config = dict(
    num_hidden_layers=9,
    hidden_size=640,
    num_attention_heads=10,
    num_key_value_heads=10,
    head_dim=64,
    intermediate_size=2560,
    vocab_size=17524,
    hidden_act='tanh_gelu',
    norm='layernorm',
    norm_place='pre',
    norm_eps=1e-06,
    positions='learned',
    qk_norm=True,
    attn_scale=0.125,
    bias='all',
    tie_word_embeddings=True,
    parallel_block=False,
    init='normal',
    init_std_qkv=0.0213,
    init_std_o=0.00503,
    init_std_up=0.0213,
    init_std_down=0.00503,
    optimizer='muon_variant',
    learning_rate=0.00172,
    lr_mult_o=1.5,
    lr_mult_down=1.5,
    beta1=0.9,
    lr_head=0.00593,
    warmup_steps=0,
    schedule='wsd',
    decay_fraction=0.803,
    decay_shape='linear',
    final_lr_fraction=0.1,
    batch_tokens=131072,
    max_seq_len=512,
    doc_mask=True,
    z_loss=0.0001,
    train_tokens=628300000,
    max_steps=4794,
    dataset='wikipedia_en',
)
MLP neurons of a small language model. Each row is named by its layer, matrix (down: output weights) and neuron, and shows model dimensions 16-111. Each number is 128 + 24 x the weight over its row's rms, rounded and kept within 0 to 255.
A block is one neuron, or neurons of one layer that tend to fire together. Before each block is what it responds to, as a language model described it from the Wikipedia text at the highest values.

The articles a/an, mostly after is/was in Wikipedia opening sentences defining a subject ("was an American", "is a moth", "is a Pakistani").
L2.down271 [112 141 109 123 134 154 129 109 127 132 147 106 137 143 109 157 106  92 108 103 170 148 110 144  89 140 167 140 104 126 147 124 110 139 127 146 122 135  89 115 138 153 163 152 104 130 131  99 101 144  65  94 153 166 158 121 102 155 136 122 134 153 146 156 139 120 109 100 107 151 137 134  93  35 156  71 106 158 134 146 132  88 121 113 153 128 133 143 118 104 186 136 173  78 136 104]
L2.down274 [130 140 157 119 125 172 143 113 143  94 127 190 102  71 181 152 111 177  82 104 160 129 152 142 139  94 135 110 102 142 153 122 152 150 112 128 103 125  99 153 130 118 137 155 102 140 116 118 119  81 134 123 142 118 106 120 114 105 125 110 147 142 120 110 129 106 151 147 131 126 113 142 139 127 105 182 149 123 142 125 194 106 135 109 160 107 145  86 138 127 132 113 121 142 107 138]
L2.down797 [127 141 134 118 181 109 124 106 119 123 151 102 124 103 134 154 144 115  99 150 121 141 108 102 122 147 109 130 179 128 120 127 126  95 146 106  77 145 101 136 126  99 148 170  87 130 134 139  90 138 139 122  92  80 137 129 110 133 105 128 116  98 147 125 156 146 117 130  64 136  96 117 128 118 150 127  89 162 146 108 145 168 132 131 147 179 145 114 154 128  96 139 114 115  92 137]
L2.down1128 [124 129 102 142 140 151 158 117 146 109 108 135 152 131 132 109 149 156  78 146  88 125 132 126 113 125 139 131 139 124 128 108 181 165  74 133 122 157 121 152  82  96  74 171 123 149 167 148 156 120 189 119 177 135 163 104 119  91 144 106 125 141 169 100 129 109 145 107 201 159 120 137 104 128 100 151 101 104 114 138 139 153 133 108 119 101 119 146 160 121 124 147 170 177 131 134]
L2.down1339 [115 153  97  81 105 122 127 118 131 168 146 115 148  92  96  93 177 153 131 134 134 125 133 139  88 112 129 126 108 108 123  86 141 165 126 148 100 126 138 158 142 113 141 150  78 119 155 111 123 151 137 128 106 126 129 114 106 186 143 150  63 164  95 133 111  96 142 114  98 165 137 123 116 121 147  76  95 125 132 153 152 100 149 123  98  81 150 126 117 155 141 169  94  84 119 105]
L2.down1654 [ 93 129 157 123 127 128 169 108 110 115 154 142 149 119 141 117 125  79 120 165 149 149 148 153 115  79 115 180 159 177 144  89 168 114 121 171 119 126 127 127 142 147 127 144  94 109 105 121 131 139  86 140 163 124 100 115  98 125 140 115  97 181 139 109 123 112 160 124 156 131 126 144  97 138 124  96 147 122 121 108 102 151 155 118 139  89 117  98 104 146 138 120 139 120 161 119]
L2.down1994 [143 112 165  97  72 114 153 130  94 124 133 111 166 122 120 122 128 143 143 138 159 152 131 114 124  93 131 161 145 135 170  85 120 144 150 130 119 146 115 140 115 144 109 109 111 144 110  92 121 116 160  83 144 149 139 144 154  92  99 142  94 166 119  98 157 100 143 126 165 139 125 122 118 135 105 123 123 159 114 138 104 159  79 110 122 102 115  94 112 150 128 118 115 144 104 123]
L2.down2447 [148 134 124 122 108 143 139  94 137 174 122 138 137 114 122 111 118 121 149 159 136 131 173  85 159 118 128 164 110 116  90  82 133 151 152 110  66 124 137 133 159 125 113 134 118 122 131 140 138 147 122 120 173 109 156  85 124 124 155 147 154 151 122 136  95 144  78 159 161 149 138  96  84 131 156  85  97  97  87 166 147 109 126  94 145 127 139 112 131 125 132 124 157 145 124 141]

The word "The" (sometimes "the", "As") opening a new sentence or paragraph, right after a period, line break, heading or table bar.
L3.down1137 [119  86 120 116 153 133  99 151  75 130 146 114 174  94 143 110 137 133 141  84 126 119 122 112 184 109 167 131  91 138 109 106 109 119 110 155 113 125 125 115 131 101 112 157 125 116 120 122 167 111 116 120 107 128 151 130  93 128 182 109 109 143  83 105  89 112 111 121  72 145 125 122 151  97 149  28 137 133 115 102 169 136 121  89 122 132 137 139 140 115 137 100 100 145 133 115]
L3.down1158 [131 163 105  84  98 115 161 109 149 128 131 127 131 153 124 147 146 154  74 140 146 123 106 116 134 125 136 149 125 151 151 121 102 110  98 104 132 122 181 148 133 133 149 109 142 156 134 123 131 140  67  81 145 105 142  99 128 182 155 122 125 116 113 101 146 124 141 135 127 154 140 138  88 152 149  96 141 144 118 128 121 111 140 174 109 105 174 144 122 131 139 128 106  87 130  79]
L3.down1592 [ 97 125 119 102 133 150 136 118 147 121 116 148  97 152 146 144 113  80 130 112  88 151 147 117 136 177 128 109 102 121 110 126 164 140 117  94  98 113 142 117 165 114 136 147 132 162 105 158 135 129 108 124 116 122 132 137 122 123 161 172 124 126 136 158 110 182 142 125 141 166 126  87 101 134 141   0 148 152  98 117  93 141 131 116 131 135 144 117  89 136 140 143 146 152 143 119]
L3.down2245 [160 107 162 104 174 142 107  85 150 130 135 167 134  90 128 153 139 108 101 106 147 119 151 144 148 128 108 113 136 156 134 125 124 140  95 106 125 130 125 123 119 106 142 108 144  80  71 106 102 135 135 159 165  85 155 171 105 126 125 181  76 114  88  91 119  96 133 103  98 166 180 127  86 131 161 114 144 183 131  99 176 135 162 123 132 118 122 138 141 118 111 154  85 128 152 114]

Fires on the second part of a compound: "and"/"or" pairing two adjectives or nouns (racial and ethnic, oil and tempera), and pieces after prefixes or hyphens (sub-17, post-modernisms, sub-committee).
L3.down1171 [147 164  94 115 110 127 151 125  95 141 106 133  86 129 139 151 136 131 122  99 134 116 123 135 138 149 128 105 111 106 151 142 162 132 129  72 115 108 134 156 122  96 122 103 108 129 139 153 141 134 127 138 157 148 163 179  96 130 129 101  54 135 121 113 151 107 130  93 122  87 100  79 104  96 142  87 111 119 142  99 107 105 137  86 160 130 150 123 163 104 184 156 158 101 124 149]
L3.down2082 [118  98 125 137 122  95 105 148 137 177 119 114 155 128 157 143 167 104 136 121 170 128 117 149 110 129 123  72 121 118 157 125 133 120 174 151 137 130 125 135 147 136 141 115 138  95 119 121 134 183 172 140 136 148 138 160 117  93 138 120 119 175 138 166 145 120 130 120 154 176 107 132 153  69 141 140 110 128 128 122 124  96 135 141 130  95 127 128  97 141 139 149 113 140 155 123]
L3.down2119 [142 151 164 155 139 163 155 126 113 154 107 143 153  79 180  94 102 118 115 102 144 119 110 142 154 141 104 148 114 107 138 133 132 136 110 156 146 131  99 131 132 149 144 135 135 119 115 149 109 152 126 140 112 103 211 150 113  89 131 124 142 129 144 113 139 105 135 115 118 133  98 169 154 133 111 107 124  82 147  96  84  94  94 158 101 108 130 123  99 125 127 135 115 108 121 132]
L3.down2535 [114 114 155 111  92 145 108 128 189 157 135 112 110 102 125 110 113 134 116 117 151 102 122 144 181 170 124 130 142 112 124 140 128 160 146 125 108 130  83  91 135 176  79 144 150 110 109  80 135 127 189 163 148 104 166 143 136 106 138 108 109 105 171 121 116 162 120 124 117 158 118 108 124 158 103  80 107 117 127 122 149  96 115 122 133 115 163 114 102 124 157 204 143 141 128 106]

Word pieces inside a longer word, often just after a prefix, hyphen, quote or parenthesis, e.g. non-ad(justable), sub-mar(ines), ex-per(iment), (per)manent.
L2.down137 [100 144 170 160 165 111 100  98 156 129 119 134 126 135  92  79 131 139 113 133  71 116 140 130 139 114 156 178 144 108 165  97 131 167 136 169 112 102 104 122 117 129 118 105 134 139 108 113  79 117  92 188 172  73 105 136 113 106 184 102 134 124 110 113  95 112 126 139  75 132  89 155 126 101 132 143 130 165 141 147 139  83  93 117 148 139 162 106 118 151 119  78 172 125 142 139]
L2.down1368 [115 114 167 142 112 121  89 146 151 136 135 174 164 171 144 123 151 128 109 135 126 144 152 191 155 135 136 128 135 159 146 179 106  99 144 116 126 119 146  81 128 112 137 142 131  51 120 107 123 129 150 149 118 118 100 112 107 137 103 133 142 144 124 114  99 110 147 148  85 164 103 127 125 138 143  60 123 136 164  83 140 113 157 189 159 114 144 124 131 146 130 114 172 137 134 134]
L2.down1412 [ 87 119 141 156 141 159 124 120 129 103 158 102  99 145 100 164 139 141 206 134 142 113 137 128 124 129 136 138 135 133 116 146 135 136 144 125 124 128 140 100  84 125 158 120 134 101  99 126 148 113 120 138 114 113 106 110 139 197 159 157 131 178 138 113  86 128 135  97 128 143 152 143 116 102 121 119  98 126 153 126 140 159 132  97 131 103  84 146 191 172 117 154 122 127 123  94]
L2.down1800 [111 185 107 159 179 129 142  99  95 146 136 147 104 120 116 162 137 135 146 149 100  96 121 119 113 123 106  99 150 113  98 154 140 157 165 116  98 135 107 167 105 111 109 127 137  73 133  72 120 106 133 160 114 173 110 120 151 129 120 102 115 160 122 140  95  98 145 120  79 146 101 121 128 132 148 150 130 154 111  93 116 141 124 122 155 153 103 151 143 154 110 157 107 106 131 122]
L2.down1808 [107 107 145 135 160 127  95 138 157 146 105 137 100 166 105 154 130 131 149  96 108 104 130 140 111 161 120 130 182 169 112 149  94 137 143 138 138 149 132 157 123 171 132 164 142 156 109 130 124 148  85 140 152 154 174  95  97 125 118 133  93  96 134 109  98 142 134 104 138 141 118 147 146 112 138 153 128 116 114  92 123 167 124 124 132 178 166 154 136 142 136 133 136 145 103 136]
L2.down1872 [125 145 140 161 116  89 184 116 141 159 124 150 102 144 121 132 132  71 161 121 158 111 152 126 132 137 127 151 122 138 111 122 192 146  82 115  84 118 122 166 139 142 126 124 141  93 128 140 113 136 133 112 145 132 149 129 154 107  96 131 113 101  78 148 116  97 164 116 138 143 119 140 156 102 143 150 107 125 166 123  94  93 124 118 124 141 123 132 118 113 125  64 126 151 141 142]
L2.down2407 [145  94 143 170 122 121 173 123 165 119 158 139 119 126 125 103 154 132  92 123 130 141  96 100 133 122 168 137 142 110 132  93 121 123 124  59 145 126 160 137 137 129 110 129 173 134 134 161 115 121 119 143 139 109 148 133 113 126 117 120 112 143 102 160 119 122 152 129 114 158 121 159 135 113 117 102 127 116 109 155 166 131 116 186 147  77  99 120 114 149 117 164 115 121 155 100]
L2.down2471 [139  96 176 134 156 104 113 101  86 166 135 128 164 123 129 100 165 125 141 149 136 148 147 113 114 121 153 119 162 130 161 111 141 121 165 105  98  95 123 155 146 138 137  56 164  61 102 122 138 154 138 164 112 152 185 162  81 140 101 119  96 138 166  97 143 103 131 154  97 153 131  93 136 140 128 113 107 135 123 120 128  78 107 142 148 114 138 147 147 129 113  91 131 112 104 139]

Final word pieces completing abstract nouns for activities or processes, such as drill-ing, deforest-ation and metamorph-osis, plus whole nouns like development.
L5.down184 [131 162 153 136 126 118 118 136  87 141 125  95 131 104 118 130 137 149 142 151 149 152 144  93 104  88  87 126 120 153 145 133 155 149 118 131 145  92 151 160 149 169 128 108 111 171 115 143 139 105 122 132 123 100 172 102 154 100 144 115 107 195 139  79 141 121  95 163 146 179 102  98 139 134 129 135  91 123 127 158 117 157 108 127 151 115 148 142 135 121 156 139 139 174 153 133]
L5.down2471 [107 122 153 106 126 125 138 115 112 129  96 132 131 153 116 117 126 154 157 132 153 170 169 107 151 112 161 119 134 163 151 164 180 123 101 136 125 138 107 114 110 106 125 145 152 108 120 104 124 143  58 164 105 136 162 110  81 149 150 190 135 159 115 151 113  87 118 135  70 138 135 112 124  95 137 134 127  91 143 147 130 107 156 136 123  99 125 122 126 145 119  95 159 153 108 102]

Mostly the article "an" (sometimes "An") right after a verb or preposition in running prose, as in "played an important", "is an American", "calling it an".
L5.down462 [119 140 157  80 118  94 122 129 117 114 165 117 129  92 148 122 145 110 163 100 144 172 136 126 145 113 105 165 145  98 119  98 122  99 105 104 107  80  75 144 144 109 111 144 166 134 159 119 123 110 161 124 113 168 126 132 114 146 153 155 175 102 165 128 143 131 110  69 153 121 122 157 141 148 118 117 109 153  96 122  96 124 125 133 128 102 108 181 124 149 118 115 122 151  95 115]
L5.down1072 [139 135 163 131  92 153  86 143  97 134 145 126 119 137 122 178 132  93 191 175 148 168 150  93 107 130 139 143 137 178 145 141 130 123 114 106 101 147 165 123 131 102 130 168 121  94 122 148 125 123 123 131 128 107 107 139  77 150 111 111 138 149 141 118 116 143  87 100  89 196 137 153 130 127 134 173 126 150 115 168  96 136 139  97 113 143 135 115 141 140 121  94  60 106 113 131]

Single capital or lowercase letter tokens (M, m, R, V, Z) that begin a longer word split into pieces, e.g. m-ingle, M-anny, Z-ekrom.
L2.down372 [159 112 102 142 138  86  97 148 136 192  95 128 117 114 134  93  98 144  97 105 122 115 151 115 138 121 126 125 115 148 168 176 117 136  97 132 147 134 157 130 108 139 106 163 120  83 137 134 118 121 160 137 150 148 139 114 141 151 123 176 127  97  85 114  90 154 125 137 135 154 145 109 143  84 118 120 132 131 124 128 129 100 119 140 128  96 128 130 161 130 104 119 168 172 154 113]
L2.down524 [128 151 157 107 142  80 123 129 118 118 127 163  73 149 133 175  99 127 194 117 105 120  81 142 112 116 127  90 113 129 137 105  76 143 158 128 186 129  82 128 131 114 137 134  95 110 151 130 114  87 162 171 165 147 103 140 137 143 181 112 141  95  80 135 137 141  99 146 177 142 130 121 159 113 107 139 105 139 131 147 187 132  98 131 134 143 146 147 132 136 164  88 117 134 155 144]
L2.down923 [151 136 115 122 172 142 142 124 125  81 125 182 139 117  94 102 129 131 114 104 148 117 164 161 155  95 107 163 112 100 150 159 127 114 132 147 101 152 145 140 132 113  86 131 105 170 150 129 112  92  26 163 109  98 105 159 148 115 149 138 122 124 149  96 130 157  59 119 128 124 124 115 126 141 153  47 114 123 108 119 126 115 145 112 136 134 153 123 160 141 140 128 126 153 137 125]
L2.down1103 [128 110 111 121 150 114 161 147 120 126 120 161 141 152 124  82 122 116 125 101 149 126 142 149  96 134 114  77  99 118 104 121 138 128 135 111  92 110 165 112 126 178 123 164 134 150 132 106 120 130 144 105 116 184 165 121 129 152 142 153 135 109 154 127 134 121 111 151 119 143 142 115 157 114 175 125 102  92 112 129 120 153 129 122 146 112  86 141 129 140 182 105 124  61 181 140]
L2.down1322 [185 121 103 150 168 117 146 153 154 127 124 141 117 142 108 156 144 149 163 110  64 111 140 106 129 101  96 108 122 147 143 136 155 118 150 156 132  98 114 122 111 112 156  78 111 113 101 156 174 163 196 137 128 135  84 134 145 103 112 101 136 116 126 125 188 170 146 145 125 168 137  95 121 141 100 106 123 130 151 153 162 113  88 138 104 142 133 121  89 118 124 139 123 135 169  91]
L2.down1480 [ 92 112 119 122 112 118 129  87 110 115  40 129 120 142 155 112 144 192 121 112 149 132 143 145 153 141 157 123 121 106 152 106 150 128 167 180 142 146 152 106 150 141  79 136 101 122 124 116 122 135 137 128 120 116  99 107 135 125 139 152 161 162 107 155 123 157 169 153 131 148 111 115 160 153 145 127  98 109 119 145 170  89 134 116 131  98 138 123 153 167 146 108 109 154 125 127]
L2.down1670 [ 98 137 162  97  94 136  96 150 148 129 139 124 116 105 167 103 147 100 129 139 163 119  90 109 152 125 150 102  72 105 142 140 157 132 142 132 127 127  79 159 131 166 115 168 101  90 119 122 154 115 151 114 145 138 140 147 119 144  98 155 136 165 140 146 119 128 122 167 143 136 123 120 162 101 118 115  81  89  94 141 132 143 116 139 109 147 158 119 119 125 116 138 121 151 169 120]
L2.down2177 [135 171 103 140 132 103  83 129 137 160 106 118 125 121 127 137 111 123 118  98 123  85 150 131 145 134 107 104 126 128 181 150 108 117 131 126 145 156 100  83 159 122 144 144 170  29 122 131 144 158 149 127 111 152 149 145 114 144 109 210 126 128 119 139 143 138 115 112  76 135 150 131 128  62  87 118 122 147  79 100 162 134 123 138 119 154 150 145 136 134 119 162 131 155 166 108]

Single capital-letter first pieces of proper names split into subword tokens, often surnames after a first name or places, as in P(ound), K(ürthy), P(adua), plus middle initials like "P.".
L5.down1912 [102 141 112 145 145 113 117 152 130 138 112 137 155 165 132 160 132 118 129 133 113 128 120 141 122 115 164 149 128 156 145 123 115 143 146 137  97 116 169 152 106 139  70 138 136 114 110  79 162  72 140 145 156 168 118 139 125 191 124 126 160 164  74 138 169 124 156 156 138 160 115 147 168  76 141  89 175 128 120 127 132  81 113  90 135 170 138 122 138 114 114 124 143 163  77 124]
L5.down1952 [125 143 112 136 117 128 109 110 159 105 119 143 179 107 162 132 120 122 156 108 137 136 149 148 111 136 191 145 109 143 101 107 125 121 110 120 164 106 103 165  83 157 166 100 149 117 153 167 128 129  96 113 159  57  86 130 143 168 118 149 142 110 128 128 135 171 132 104 141 117 125 128 114 169 130 143 133 123 126 120 129 125 135 122 132 150 121 105 168 118 169 111 128 105 168 130]

A lone first letter or short opening fragment of a word split by the tokenizer, right after an opening parenthesis, quote mark, slash or hyphen, e.g. (t-otal, (s-outh, fill/d-rain, "h-ighly.
L3.down1188 [132 152 123 159  74  91 156 106 111 156 139 120 143  94  98 128 110 148 143 106 148 123 135  95 135 165 148 134 134 172 138 143 130 154 151 134 112  76 135 106 132 151 122 163 203 103 111 135 162 130 130 154 137 160 135 155 142 142 113 114 115 149 148 159  67 105 137 127 124 138  68 102 110 146 194 163 128 186 148 157 174 168  95 120 181 129 130  83 156 120  94 146 115 145 113  95]
L3.down1510 [137 120 156 142 105 119 156 111 111 159 139 163 147 115 136 128 113 142 144 128 102 157 138 119  97 130 103 111 115 160 108 136 113 116 116 124 136 134 130 116 117 136  80 129 141 148 145  89  91 113 143 161 164 188 188 173 123 111  98 125 126 139 128 165 162 137  94  99 138 158 135 156 156  92 180 143 107 150 129 121 138 145 135 130 122 132  81  92 126 126 102 170 139 154 142 136]
L3.down1516 [112 126 139 146 107 142 114 151  82  99 130 160 142 147 105 126  90 196 144 118 134 181 158 149 153 183 122 119 170 101 124 137 141 129  63 147 114  93 110  85 141 122  94 128 131 105 114 153 111 135 159 123 144 144 101 121 138 143 129 165 121 171 151 113 152 146 109 118 149 119 127 102 120 150 121 102 128 161 110 151 156 154 136  97 147 125 126 139  74 116 115 153 119 104 143 157]
L3.down2506 [ 80 116 100 150 181  99 135 152 207 137 132 122 163 125 121 161  67 127 141 109 153 153 152 126 156 145 123 127 128 145 131 131  90 142 132  96 104 116 144 132 132 117 132  82 114 114 129 110  85 146  89  86 131 136 131 151 120 128 150 135 154 149 137 107 156 101 105  97 123 110 153 131 108 158  83 130 139 162 112 174 150 116 146  77 156  75 136 115 142  99  96 111 126 129 150  69]

The indefinite article "an" (less often "a") after is, in, by or to, as in "is an independent", "by an unidentified"; also scattered mid-word fragments and hyphens.
L3.down968 [112 142 145 119 150 122 105 110 124 150 109 111 128 147 109 139 117 106 136  81 112 140 186 117 169  95 124 135 146  95 150 137 136 111  96 141 111 123 138 160  81 137 100 152  66 156 163 127 119 111 152 112 148 128 143 145 153  83  85 139 125 148 155 110 145 152 108 113 143 162 112 146 164 163 136 109 143 165 106  91 148 148 123  95 120 164 182 122 162 143 142 129 106 131 149 125]
L3.down984 [135 148 160 158  87  86 122 110  99 137 120 119 130 148 101 125 125 115 128 135 103 158 136 122 143 171 110 136 136 106 133 124 153  85 106 140 118 132 107 137 131 141 119  73 123 135 119 112 121 132 207  77 138 101 110 132 130 123 154 155 145 139  99 117  91  65 131 114 175 128 105  96 113 101 104 112  71 106 125 133 128 131 129 136 139 174 103 152 112 142 100 132  92 126 126 128]
L3.down1575 [126 104 125 119 139 116 122 123 139 146 172 117  98  91 151 141 124  91 140 131 121 122 125 101 110 107 114 133 131 153 138 145 172 126 135 129 104 121 124 148 120  82  99 141 104 144 106 167 134 122 145 192 117  88 124  94 118 139 135 126 144 141 128 157 127 120 110 118 149  89 130 142 101 164 120 151 123  94 137 157  87 136 130  85 150 151 120 131 118 115 102 162 104 126 121 148]
L3.down2263 [140 121 130  96  90  96 161 108 165 196 141 158 143 122 148 130 159 115 177  85 130 152 122 121 137 130 161 124 115  94 130  85 159 132 131 113  91 130 143 125 120  91 132 119 101 138 197 153 141 129 170 118 130 101 109 133 154 140 152 128 142 158 178 133  98 147  98  96 155 133 116 136 139 110 131 150 108 118 127 114  87 138 164 156 111  94 133 127 110 183 150 134 121 128 143 136]